Weights of a small GPT-style language model, trained from scratch on English Wikipedia: width 384.
MLP neurons of a small language model. Each row is named by its layer, matrix (up: input weights; down: output weights) and neuron, and shows model dimensions 288-351. Each number is 50 + 12 x the weight over its row's rms, rounded and kept within 0 to 99.
Before each neuron's rows, "fires before" lists the tokens most often just after its 100 highest values on Wikipedia text that the model never trained on.

fires before: "2", "1", "4", ".", "0", "9"
L17.up228:51 62 52 49 35 46 63 60 60 40 48 44 42 75 30 57 59 55 41 35 28 56 49 27 78 62 57 61 39 61 56 47 61 45 54 56 44 47 53 52 56 55 50 37 41 36 35 53 53 45 46 60 65 40 55 65 76 63 58 48 52 52 42 53
L17.down228:58 59 31 48 41 29 41 30 35 19 46 38 36 49 65 28 43 34 44 57 41 73 54 42 36 56 68 41 32 32 37 51 48 32 38 44 62 57 76 57 45 50 67 52 66 53 48 42 73 70 55 57 51 49 47 62 67 42 63 47 54 41 42 28

fires before: "1", "2", "0", "3", "5"
L17.up414:51 49 49 45 39 48 79 48 54 49 37 36 53 67 50 41 42 66 53 54 22 65 65 41 51 68 51 34 23 38 33 44 58 58 61 72 54 34 50 43 45 57 62 30 52 63 58 40 55 40 29 26 42 28 48 34 70 63 61 47 47 60 47 54
L17.down414:58 44 33 40 43 48 52 32 53 70 46 25 53 37 59 31 44 71 55 67 44 32 73 69 33 53 44 54 63 53 53 82 53 50 66 80 43 49 22 34 59 47 47 63 46 61 57 46 36 42 34 48 55 47 40 56 53 32 61 39 51 60 46 42

fires before: "1", "2", "7", "9", "3", "0"
L3.up771:47 27 46 44 55 37 50 66 62 39 22 43 55 57 58 47 66 41 59 24 33 51 55 35 46 61 56 66 28 60 48 61 76 63 45 68 50 56 36 37 52 49 49 48 65 34 35 43 51 23 36 38 43 42 60 60 73 46 51 61 57 59 57 76
L3.down771:60 59 41 70 49 37 55 51 52 68 51 29 43 30 46 53 27 32 33 54 61 54 44 61 41 49 45 31 52 44 38 55 37 49 50 53 54 51 41 54 53 60 52 47 39 67 77 54 52 69 71 43 58 43 53 42 48 40 46 71 52 57 54 55

fires before: ",", "\n", "(s", " and", " ("
L10.up508:43 38 54 41 42 56 56 49 49 37 64 50 50 50 57 65 60 58 57 30 73 65 56 33 52 65 34 53 42 53 46 31 33 34 32 47 23 56 62 21 57 54 44 51 13 51 45 53 62 15 62 38 43 59 55 46 36 53 48 28 50 43 24 64
L10.down508:50 32 48 53 56 53 46 61 54 32 69 61 65 64 66 61 49 49 59 31 39 34 38 32 40 44 40 56 39 55 61 50 51 45 39 45 42 54 45 42 49 42 39 50 56 51 61 63 70 59 47 61 41 39 46 62 61 76 40 43 30 34 65 60

fires before: "==\n", " ==\n", "==\n\n", " of", "\n", " and"
L9.up1343:56 40 44 47 31 40 37 39 60 40 34 44 60 57 36 81 48 41 78 23 61 57 53 37 59 59 54 48 53 55 52 64 66 35 27 46 50 46 62 41 48 75 45 54 40 65 38 56 55 40 50 49 51 62 53 54 38 36 44 15 54 50 37 58
L9.down1343:31 52 50 41 43 39 32 66 30 56 45 47 50 59 29 58 54 54 46 40 49 70 64 38 35 71 62 63 51 43 48 50 60 46 50 42 49 47 73 53 47 41 67 48 48 55 54 56 58 57 52 47 57 60 43 30 38 38 73 54 46 51 74 43

fires before: "ey", "ind", "ing", "il", "W"
L9.up1130:39 42 55 56 48 56 51 65 62 44 49 46 57 44 42 53 52 64 43 52 58 60 47 47 45 58 36 74 59 60 66 47 66 64 74 64 37 28 43 37 46 69 63 56 32 44 40 42 53 21 45 58 42 61 37 36 44 73 54 27 79 09 52 72
L9.down1130:52 45 52 36 58 51 52 57 58 54 23 65 53 47 53 51 57 39 56 56 47 63 45 57 48 37 46 38 41 80 53 28 52 31 62 44 47 29 48 58 50 56 54 39 39 68 37 50 67 54 50 59 38 53 33 39 39 50 64 23 52 59 64 51

fires before: ",", " "
L17.up638:50 57 60 44 52 44 65 47 62 44 42 40 54 51 76 41 64 50 41 33 54 48 52 33 49 50 47 46 38 42 54 54 42 62 48 58 28 38 49 75 39 40 43 35 45 34 48 45 58 82 73 48 78 27 50 46 59 57 46 53 57 26 60 67
L17.down638:81 53 35 44 35 47 46 41 64 49 42 53 52 40 58 37 37 67 62 57 40 63 48 45 39 47 67 63 50 47 48 56 41 79 60 69 50 51 55 35 46 38 63 47 43 47 44 44 79 66 58 43 73 46 46 57 44 37 62 76 39 60 45 34

fires before: " |", ".", " |\n"
L17.up695:55 60 56 29 55 33 61 29 43 37 56 42 40 55 56 30 66 49 59 59 62 51 45 65 61 66 51 45 58 37 65 34 42 57 56 56 57 43 39 57 51 42 45 53 26 62 54 27 44 58 56 55 45 60 49 41 53 46 58 46 52 27 55 46
L17.down695:59 45 55 69 37 55 47 67 32 45 54 50 47 31 61 57 49 53 42 52 55 40 75 79 66 51 55 70 48 59 24 45 39 75 57 33 43 49 33 52 51 43 43 58 52 28 65 62 62 78 71 47 46 48 51 66 42 63 42 43 44 47 44 42

fires before: " of", "n", "ed", "-", "ius"
L9.up735:57 39 37 26 55 52 36 45 41 39 61 43 63 62 46 53 70 45 41 46 47 55 44 38 48 48 47 42 43 58 50 40 47 52 46 67 59 39 58 56 40 31 54 43 56 39 53 55 77 40 57 09 51 60 53 41 52 37 40 40 42 45 54 42
L9.down735:45 31 46 50 56 47 71 40 45 49 32 33 40 35 34 32 35 38 46 78 49 43 51 49 37 48 46 32 49 33 45 54 60 31 51 38 62 54 49 47 57 48 58 39 44 57 57 55 51 65 59 62 24 52 42 58 52 45 75 69 52 35 33 51

fires before: ",", ".", " in", " and", " (", " of"
L9.up43:44 44 47 57 52 46 70 51 46 40 63 46 39 77 54 54 62 51 58 59 59 42 71 69 53 40 36 50 44 79 47 58 42 43 42 51 66 57 35 63 64 43 29 24 50 25 49 82 35 47 49 30 29 33 42 31 44 49 46 49 51 60 28 65
L9.down43:44 32 46 59 42 57 35 43 73 54 59 40 50 53 53 75 44 27 64 37 47 54 47 40 55 54 56 63 46 52 57 67 56 78 56 58 55 52 62 42 41 23 53 32 30 62 69 29 54 55 59 49 66 52 49 44 32 47 63 48 44 62 61 69

fires before: " \"", " |", "r", "."
L17.up126:63 36 64 26 44 46 52 71 36 51 74 53 80 51 36 36 51 64 47 62 49 64 51 47 55 45 44 43 47 46 44 34 47 50 40 48 36 60 81 50 41 43 74 39 74 48 44 49 59 47 60 58 39 56 79 51 50 52 48 43 61 61 37 50
L17.down126:37 64 53 67 55 58 46 51 30 55 58 40 61 51 67 36 49 38 58 43 65 75 47 39 75 55 81 36 54 29 39 53 45 60 51 37 36 59 51 32 59 27 67 29 47 48 49 47 44 36 71 57 21 36 49 44 52 50 18 41 56 39 28 43

fires before: " ", " medal", "-"
L17.up418:51 51 39 52 54 40 54 43 55 39 59 68 39 34 31 48 58 61 80 34 29 69 46 63 36 53 50 29 49 42 43 61 35 64 75 36 45 46 50 61 31 48 56 51 22 32 61 43 41 47 44 37 37 47 51 57 60 64 22 47 54 38 41 80
L17.down418:39 47 57 43 52 80 27 36 54 40 38 27 37 66 44 48 37 38 30 47 51 38 43 50 64 59 55 67 28 56 61 65 55 48 57 37 56 52 42 62 41 53 26 55 48 60 50 73 52 62 28 66 40 55 60 46 54 46 66 41 39 65 41 29

fires before: "-", "1"
L17.up257:65 61 41 49 45 63 45 56 45 64 47 44 41 69 52 35 53 65 56 37 54 47 49 48 49 51 51 60 50 53 64 45 43 59 50 38 45 44 61 50 58 55 34 48 31 51 55 42 61 72 47 47 32 40 51 41 57 49 46 38 45 50 51 54
L17.down257:44 40 44 54 40 56 31 59 63 51 43 51 57 38 47 33 57 39 54 38 64 55 57 37 22 56 46 48 71 65 39 66 40 26 44 45 51 44 50 61 75 53 56 54 57 56 45 46 36 64 64 58 41 30 33 52 40 40 74 39 61 65 61 59

fires before: " ", " |", " present", "1", "4"
L10.up60:43 32 53 46 47 42 58 49 51 40 57 34 51 68 69 36 34 57 70 32 40 48 43 49 56 49 54 63 69 53 48 45 44 55 49 39 26 31 59 56 41 58 45 37 47 43 55 48 43 66 52 46 24 43 62 67 60 65 48 34 69 23 46 47
L10.down60:45 49 45 35 48 41 57 48 53 61 51 27 45 44 68 59 17 50 67 68 58 49 44 42 51 50 61 53 51 61 47 39 61 30 41 62 52 41 48 52 59 56 81 46 65 52 61 50 65 47 72 62 35 56 58 32 39 47 50 48 48 58 50 47

fires before: " of", "a", "n", "ov", "h", "im"
L10.up683:45 58 74 38 48 60 61 48 53 36 43 33 83 57 30 34 80 48 48 62 36 52 49 32 46 41 67 32 46 76 66 47 38 55 49 56 53 49 57 56 56 45 39 55 49 35 39 39 64 54 56 36 69 34 46 49 55 51 66 52 75 46 41 45
L10.down683:48 51 58 31 55 56 33 38 26 36 45 44 52 37 43 32 68 46 55 53 44 50 44 37 51 60 43 33 49 40 30 54 38 68 54 66 45 67 39 52 74 53 48 77 45 56 60 53 33 52 50 56 35 51 58 50 49 35 62 62 50 58 76 39

fires before: "–", " |", ",", " |\n", " "
L17.up1464:09 57 53 42 50 20 60 36 56 74 61 48 59 47 71 54 59 50 33 39 53 53 60 41 49 43 56 60 53 64 58 53 47 45 68 20 48 52 51 75 38 41 35 50 29 21 44 36 38 44 43 40 55 29 57 66 53 56 50 49 41 32 13 44
L17.down1464:62 43 51 45 49 40 52 46 41 59 32 63 43 24 52 49 55 30 44 56 52 40 56 38 43 33 44 51 70 63 48 55 36 60 50 51 38 70 53 55 45 23 59 51 70 49 77 51 61 69 51 58 60 48 32 62 42 35 51 51 42 53 44 38

fires before: "2", "1", "0", "ics"
L10.up544:46 57 46 45 44 50 71 60 55 33 61 42 44 59 53 63 57 62 75 55 46 66 58 50 50 68 51 53 58 55 38 46 78 51 52 47 48 36 35 55 50 49 28 52 40 45 25 48 40 68 50 50 37 53 70 60 59 62 59 45 53 46 34 60
L10.down544:37 45 27 51 51 36 54 26 37 59 65 53 76 56 74 54 51 47 49 34 46 48 66 62 44 59 47 46 69 34 75 60 38 41 55 69 24 31 55 47 45 44 44 57 43 64 44 55 30 62 40 65 65 40 52 68 54 56 59 45 66 61 55 41

fires before: "9", "z", "7", "1", "8"
L17.up1460:42 61 70 56 37 56 53 43 43 41 58 51 48 43 56 37 42 36 61 43 64 42 51 56 53 52 57 30 72 59 42 63 64 51 73 88 63 43 31 64 64 70 44 56 32 29 46 50 61 57 21 53 65 49 45 49 48 42 44 41 41 47 53 56
L17.down1460:67 46 37 46 36 59 53 52 63 60 47 41 74 79 11 65 70 39 42 45 56 63 50 45 51 49 37 75 59 51 31 36 42 61 38 60 47 51 83 38 61 37 37 50 42 57 59 56 54 51 56 44 56 68 54 43 47 69 52 49 43 54 62 42

fires before: "1", "2", " ", ",", " |", "3"
L17.up206:52 34 51 38 35 43 40 51 46 38 55 41 36 57 42 51 61 41 50 57 63 56 47 67 38 70 44 69 55 68 82 02 32 36 56 78 65 40 43 70 42 60 32 40 51 32 44 47 60 34 50 64 66 57 71 56 58 61 45 49 58 43 34 63
L17.down206:46 45 30 43 50 50 49 50 30 39 44 50 44 41 41 50 65 54 66 38 45 48 36 49 38 30 37 46 38 67 64 60 70 60 45 44 42 55 48 58 61 61 75 65 57 55 34 51 61 34 41 58 36 42 45 59 56 44 58 27 49 48 52 68

fires before: " |", " ", ":", "0", "–"
L17.up1136:74 50 60 38 48 21 46 58 56 31 61 54 64 36 50 43 40 50 46 54 52 34 62 61 35 44 57 37 44 60 44 61 36 37 31 39 54 53 77 40 47 57 51 32 67 37 58 50 56 50 37 48 62 35 72 74 65 48 33 52 59 46 45 48
L17.down1136:37 60 50 58 46 60 60 26 15 60 73 41 58 35 72 47 37 37 39 44 56 53 44 48 65 71 59 64 61 59 36 38 41 48 68 48 45 41 37 35 67 51 57 59 32 53 32 43 40 60 66 70 34 46 48 47 49 61 53 67 48 47 39 51

fires before: " ", " |", " —", " |\n", " M", "–"
L9.up729:47 36 41 55 59 34 47 45 61 72 43 31 54 80 67 42 59 54 49 41 45 41 56 44 72 55 44 55 59 43 54 43 56 54 74 55 40 63 48 51 51 36 46 40 45 67 68 39 48 28 57 58 68 41 44 50 79 49 68 40 57 39 66 69
L9.down729:48 45 68 47 68 41 64 62 60 70 38 44 34 39 70 43 59 46 68 57 45 27 43 49 55 43 57 54 39 71 45 44 44 53 74 45 47 41 49 33 44 43 30 32 62 73 36 32 33 74 23 50 71 41 43 42 56 26 41 41 53 61 37 41

fires before: " ", ",", " of", " |", "ed"
L17.up13:53 52 61 53 46 46 52 38 35 48 48 18 54 75 27 56 39 49 37 37 64 46 54 44 38 50 54 44 67 49 58 40 43 33 59 47 58 58 48 60 49 70 57 43 48 31 45 77 43 77 59 65 49 79 58 53 66 50 52 59 80 45 42 44
L17.down13:21 57 18 31 42 34 43 46 77 55 58 62 42 45 26 72 40 37 34 50 61 51 91 58 39 64 52 53 59 75 57 62 32 69 40 45 55 38 48 31 67 37 43 47 42 58 64 70 31 61 29 27 43 57 42 63 36 49 55 64 38 51 56 47

fires before: "ing", "ay"
L17.up610:52 43 44 49 45 58 67 57 55 37 47 44 64 37 47 62 52 48 59 59 31 36 65 65 37 42 66 79 49 61 49 54 42 75 59 58 49 42 22 34 29 49 53 40 37 63 44 42 33 55 35 64 44 67 53 60 57 58 44 61 62 55 38 68
L17.down610:54 59 57 41 14 43 54 43 63 57 59 63 54 43 07 46 44 54 44 48 44 52 75 36 29 27 37 38 38 51 46 39 39 49 52 11 53 43 19 63 74 40 56 49 48 49 57 42 44 46 39 69 52 42 55 41 42 49 54 47 53 62 48 47

fires before: "1", " ", "2", "0", " May"
L17.up238:45 51 47 59 40 42 46 55 40 46 45 41 52 61 48 39 58 57 56 74 34 42 45 41 49 63 58 46 49 42 41 52 67 57 69 63 80 57 34 48 22 66 46 35 45 60 29 53 52 56 48 63 31 25 43 48 83 44 45 46 65 49 47 68
L17.down238:61 50 32 64 45 40 59 43 66 37 65 39 65 58 59 47 61 35 54 60 57 36 55 41 12 43 77 64 70 49 54 56 44 52 54 54 70 60 61 41 60 60 52 44 49 66 18 48 68 56 61 79 57 22 42 62 57 51 25 34 65 68 49 42

fires before: " |", "0", "9", "7", "3", "8"
L9.up682:56 44 48 54 51 48 66 51 63 52 41 10 70 70 67 50 34 52 31 27 54 19 38 51 61 81 45 39 69 40 44 31 42 46 63 50 49 54 86 36 53 72 76 39 53 28 54 39 37 73 41 54 62 60 46 66 45 62 32 51 58 45 43 51
L9.down682:35 60 44 60 64 37 42 34 55 46 59 59 40 59 62 64 61 21 58 60 30 55 42 53 48 35 51 31 36 65 66 49 52 45 30 52 36 53 24 48 36 49 43 61 33 55 44 37 53 53 58 39 52 59 39 49 68 59 59 58 57 38 54 50

fires before: " ", " −", "2", "3", " |"
L9.up1222:56 45 59 44 68 59 39 59 62 27 70 36 43 58 74 54 62 59 55 36 37 43 39 51 52 55 21 57 43 47 42 48 67 54 63 62 44 53 50 47 56 47 58 53 37 46 48 60 55 34 32 32 49 52 65 53 41 49 38 55 51 57 55 62
L9.down1222:22 57 43 50 21 46 54 25 43 47 53 44 47 58 53 87 54 32 59 42 84 43 55 47 56 69 57 31 51 54 56 55 53 43 47 56 65 54 72 34 58 65 56 68 48 46 43 29 52 50 42 59 50 63 53 67 59 58 56 37 41 57 62 54

fires before: "==\n", " ==\n", " and", "==\n\n", "\n", " ==\n\n"
L10.up152:62 41 58 59 34 57 34 60 56 46 63 53 49 63 43 55 41 54 76 45 54 55 50 59 58 75 58 53 44 39 58 56 65 36 46 59 57 55 61 26 39 44 74 62 42 61 47 65 54 54 58 49 72 66 58 58 49 50 60 34 73 44 50 43
L10.down152:54 41 54 42 38 39 47 56 43 74 69 62 54 63 33 45 63 52 53 22 61 44 70 53 28 71 35 58 65 68 59 48 51 34 38 50 61 53 50 61 47 42 43 52 50 62 52 40 57 41 44 35 64 51 35 39 29 48 46 57 43 62 68 53

fires before: " ", "-", "|", "The"
L10.up88:63 38 56 37 50 37 41 83 77 41 42 46 53 57 57 46 38 45 61 55 30 37 45 61 43 70 40 46 45 49 49 76 61 47 42 38 50 15 56 46 41 61 47 42 52 46 22 54 64 63 60 48 33 47 44 60 48 58 40 66 68 52 67 49
L10.down88:45 51 49 59 66 52 44 36 39 66 50 44 51 42 43 51 46 30 36 47 47 38 58 45 39 23 59 48 37 63 69 62 55 62 47 30 49 31 41 45 71 53 57 47 38 53 56 43 51 52 42 48 44 54 41 57 42 25 64 56 18 52 49 51

fires before: " |", "."
L17.up1:68 42 55 29 40 27 62 65 53 56 30 49 62 48 42 56 53 61 60 40 39 23 36 73 56 62 51 63 52 50 42 33 54 50 50 58 64 52 70 34 52 44 59 48 63 44 74 62 50 56 47 48 38 45 39 69 47 38 29 71 55 57 50 61
L17.down1:45 45 49 48 29 73 64 32 46 56 50 49 44 45 69 59 32 62 57 50 68 48 68 58 54 59 51 73 56 59 39 45 62 60 58 58 41 56 46 23 56 24 37 46 46 53 62 34 33 59 58 66 34 32 55 44 54 34 44 41 42 52 44 45

fires before: "8", "7", "9", "6"
L17.up301:68 53 46 32 56 62 31 71 56 56 51 35 67 53 27 40 65 49 52 23 42 67 42 36 28 89 57 54 50 50 46 50 60 49 45 67 61 55 38 48 29 57 71 43 47 45 42 56 41 34 49 35 71 63 63 51 42 45 42 47 51 57 60 61
L17.down301:45 46 57 46 65 68 45 57 61 55 53 72 50 39 52 51 34 44 50 51 64 63 35 52 51 27 54 39 50 67 54 35 62 46 61 48 43 53 38 43 47 59 50 27 55 58 42 61 45 51 27 59 53 45 44 43 58 56 63 42 37 69 41 46

fires before: "1", "2", " "
L10.up961:49 49 62 36 47 37 70 54 43 46 35 35 70 56 65 37 53 49 52 52 47 51 56 56 50 23 43 51 70 44 31 42 68 66 62 61 56 59 50 26 54 60 34 50 51 48 38 44 52 70 39 54 31 40 55 45 40 45 56 63 41 54 50 57
L10.down961:47 44 42 58 56 50 67 40 59 48 38 53 45 49 58 45 63 48 36 50 46 59 26 54 55 69 46 61 57 40 43 56 47 43 56 53 97 50 45 30 70 54 74 22 51 41 50 49 31 57 59 83 42 39 45 51 46 35 71 55 34 45 28 46

fires before: ",", " to", "ially", " as", " of"
L9.up280:59 57 44 49 43 61 50 45 42 54 42 33 57 42 46 45 51 47 49 49 43 38 46 33 63 41 45 51 61 48 51 43 39 71 45 56 43 49 76 39 33 59 55 43 67 51 37 48 57 66 49 38 52 49 61 39 42 62 26 59 59 36 46 52
L9.down280:65 38 51 41 53 46 65 44 49 44 65 35 60 58 44 47 61 43 69 58 39 57 52 40 53 52 56 49 48 56 70 32 48 57 35 63 43 34 60 32 44 36 67 40 44 44 66 41 36 48 61 54 58 46 54 52 47 53 65 46 52 41 48 59

fires before: ",", "s", " of", " in"
L17.up960:63 43 44 58 52 27 33 58 35 52 53 42 49 50 54 32 62 70 64 34 65 51 36 62 61 49 34 41 46 43 41 51 60 80 61 54 44 53 31 63 54 58 58 43 68 56 48 38 58 32 55 34 57 43 52 47 41 50 31 35 45 38 35 42
L17.down960:54 49 44 36 71 59 59 42 67 46 58 65 53 47 51 36 36 35 55 55 67 54 54 39 52 38 49 59 58 79 56 56 39 54 42 55 46 56 48 52 42 28 54 55 23 36 39 30 59 27 61 67 39 66 50 41 48 74 49 68 33 40 42 49

fires before: "1", "9", "3", "7", "5"
L17.up48:54 46 59 52 45 62 49 46 64 54 67 44 66 30 66 65 45 45 64 35 40 30 36 51 52 44 55 37 43 43 56 50 72 62 52 65 61 66 31 56 41 76 68 48 52 65 44 44 15 64 37 76 46 40 70 46 45 47 37 56 59 43 52 57
L17.down48:38 79 46 59 37 34 36 48 47 50 60 42 67 57 22 57 66 52 33 65 21 37 59 41 40 59 34 53 35 50 60 57 45 52 40 59 46 45 39 32 48 44 44 47 60 34 49 34 51 42 45 43 50 65 30 31 50 68 66 51 44 54 54 48

fires before: " |\n", "\n", " ", "\n\n"
L17.up767:28 53 51 35 47 64 38 62 74 69 30 42 75 60 41 32 44 45 57 42 33 45 29 40 72 52 40 58 50 58 48 44 51 48 73 64 64 53 33 39 37 49 77 36 70 61 66 48 56 37 54 54 51 53 59 21 55 62 65 51 53 28 56 71
L17.down767:71 37 39 47 43 28 31 64 53 58 48 64 75 55 35 54 56 30 54 44 68 58 53 34 51 48 56 69 41 46 43 45 55 73 46 47 48 56 25 40 32 59 54 70 75 41 46 68 52 75 59 34 45 46 51 65 44 30 48 55 34 57 61 57

fires before: ",", " |", ".", " and", ")\n", " ("
L3.up1096:31 45 47 28 58 44 40 62 24 46 56 45 70 77 79 52 38 46 26 53 44 46 26 51 59 37 51 53 56 70 38 54 21 53 47 71 51 45 39 57 75 42 68 40 64 41 42 80 41 42 37 51 26 24 69 52 56 60 74 38 54 53 38 45
L3.down1096:23 64 55 61 63 58 49 50 45 37 30 56 73 55 37 53 41 36 43 80 49 60 47 28 52 50 55 60 49 59 39 38 33 67 65 34 34 45 24 38 32 65 51 55 77 42 51 52 43 63 52 41 57 49 55 61 58 63 47 46 38 45 69 34

fires before: ",", ".", " and", ".\n\n", " in"
L10.up1094:56 63 52 49 50 40 49 59 44 24 51 35 59 75 41 52 68 45 65 56 54 48 39 60 67 50 45 55 39 43 43 46 56 52 45 47 68 47 28 69 59 50 53 44 43 52 31 67 34 52 35 59 18 57 67 79 51 26 59 66 47 54 30 57
L10.down1094:54 42 62 30 37 43 50 29 60 42 66 64 49 39 26 55 40 61 50 53 35 53 44 49 43 58 56 50 63 43 61 63 45 48 46 63 49 66 37 42 60 47 26 56 40 36 41 37 74 37 50 53 76 31 48 41 54 66 58 21 59 85 44 54

fires before: ".", " |\n", "0", "igan", "iss", " |"
L17.up800:43 52 56 49 51 40 44 47 34 42 37 50 64 62 51 25 42 60 55 50 44 56 56 56 71 47 44 40 48 41 49 36 75 60 54 51 56 53 56 75 46 49 59 45 55 27 60 46 32 63 61 39 54 60 44 44 68 72 62 52 60 31 46 58
L17.down800:52 56 42 44 52 29 51 36 42 31 27 36 45 41 39 42 51 53 57 45 69 47 71 53 46 48 36 69 68 70 78 47 52 65 56 56 61 68 72 50 55 38 44 59 54 67 51 46 20 63 36 43 68 50 42 65 49 46 45 45 50 47 43 34

fires before: "=", "===", "==", "|", "S"
L3.up876:45 26 52 14 43 51 39 53 63 25 56 47 43 49 52 44 46 51 63 50 40 42 60 43 64 52 45 91 49 55 53 52 67 38 50 53 25 46 73 62 33 49 39 51 29 57 67 59 49 53 56 25 54 65 44 50 44 44 62 24 43 34 60 43
L3.down876:31 31 43 43 28 64 31 61 47 43 55 48 37 38 63 57 22 56 50 75 66 47 56 47 48 52 59 40 36 49 41 24 57 36 42 44 61 52 48 45 39 33 53 50 64 50 51 52 52 57 36 42 49 58 49 76 45 46 43 76 28 47 59 28

fires before: " |", " (", " -", " and"
L3.up2:28 49 55 59 55 37 30 43 60 47 34 54 46 56 61 41 61 59 51 41 49 50 37 54 64 28 39 56 66 45 48 37 48 55 58 29 29 49 43 59 55 38 44 46 87 47 52 31 61 57 53 59 36 44 48 45 44 35 61 60 48 39 60 38
L3.down2:43 53 46 54 56 53 41 41 72 59 43 37 44 50 33 54 53 57 54 28 49 68 55 41 51 28 34 39 44 58 43 56 61 28 39 40 71 49 33 41 72 41 58 38 47 71 57 35 60 51 52 66 52 53 47 33 53 64 31 41 45 54 54 65

fires before: ":", "\n", "):", " (", " |"
L3.up1271:57 35 54 48 32 38 60 57 51 49 50 53 55 70 60 48 35 52 40 47 28 64 59 29 49 32 42 65 50 85 48 56 42 72 21 58 49 57 53 54 46 50 53 53 47 68 54 71 60 32 62 56 26 46 68 59 58 45 42 49 60 53 39 53
L3.down1271:51 44 46 62 51 52 47 48 49 44 81 49 54 39 49 69 31 40 59 38 76 54 67 41 35 39 47 66 53 47 47 67 56 50 43 23 56 52 45 36 54 55 63 59 52 52 47 42 48 38 36 17 56 76 57 61 43 53 27 32 64 39 57 61

fires before: " |", " (", "."
L10.up687:49 57 54 33 39 42 55 64 53 42 39 52 63 52 59 61 65 49 51 47 49 53 37 30 68 38 40 64 17 50 49 42 44 40 45 47 48 46 47 59 55 53 43 36 55 44 45 55 60 32 37 52 29 40 49 31 63 39 55 70 66 65 42 66
L10.down687:49 33 75 44 78 42 45 58 56 51 40 52 48 42 54 45 53 61 49 32 46 60 36 59 35 18 41 49 23 59 55 41 60 42 51 41 62 65 42 70 73 55 58 84 51 39 52 60 45 44 60 63 44 55 60 45 32 29 49 45 46 58 42 53

fires before: "2", "1", "3", "4", "9", "0"
L3.up744:43 28 61 58 51 53 57 49 29 41 49 35 65 49 64 44 42 69 42 28 55 50 54 75 55 39 51 64 38 74 36 51 45 52 34 49 62 36 44 59 59 37 72 52 52 61 74 43 71 33 47 27 46 57 49 44 42 42 33 49 56 53 65 42
L3.down744:49 33 50 69 51 50 61 47 43 35 50 38 69 37 54 33 55 73 30 48 44 69 48 78 62 53 59 56 32 76 33 39 66 38 48 48 64 24 45 65 72 37 70 56 56 69 67 62 59 65 55 43 40 68 46 45 37 31 40 62 46 57 68 30

fires before: " |", "-", " |\n", ".", "uring", " ("
L10.up1004:64 64 42 56 51 44 30 69 53 41 63 50 61 58 39 37 48 65 56 38 57 36 49 44 41 54 51 54 28 64 36 72 23 65 50 38 49 35 38 78 48 42 31 41 21 72 69 45 44 40 38 35 56 51 52 44 64 39 69 43 53 21 51 64
L10.down1004:38 63 53 56 56 68 40 71 65 70 52 61 61 44 78 65 28 54 73 42 56 62 27 40 43 46 53 36 55 40 44 43 42 68 57 40 39 30 62 59 46 24 66 38 45 80 46 31 49 40 53 49 73 56 67 47 55 38 39 50 47 77 54 56

fires before: " ", ",", " for"
L10.up423:45 42 54 52 63 47 49 40 55 61 22 32 53 45 57 41 58 44 58 42 58 57 58 44 46 34 39 40 58 40 50 51 58 51 58 38 29 35 54 50 45 53 54 30 63 57 28 46 50 72 66 60 50 53 55 48 46 73 16 54 67 51 56 75
L10.down423:65 58 51 60 42 43 54 34 35 36 62 69 53 32 41 45 74 55 43 41 46 55 52 58 68 56 74 55 21 51 59 17 44 59 65 28 56 81 48 55 60 53 33 68 48 37 64 57 35 45 47 53 46 57 57 57 60 57 47 66 44 49 62 26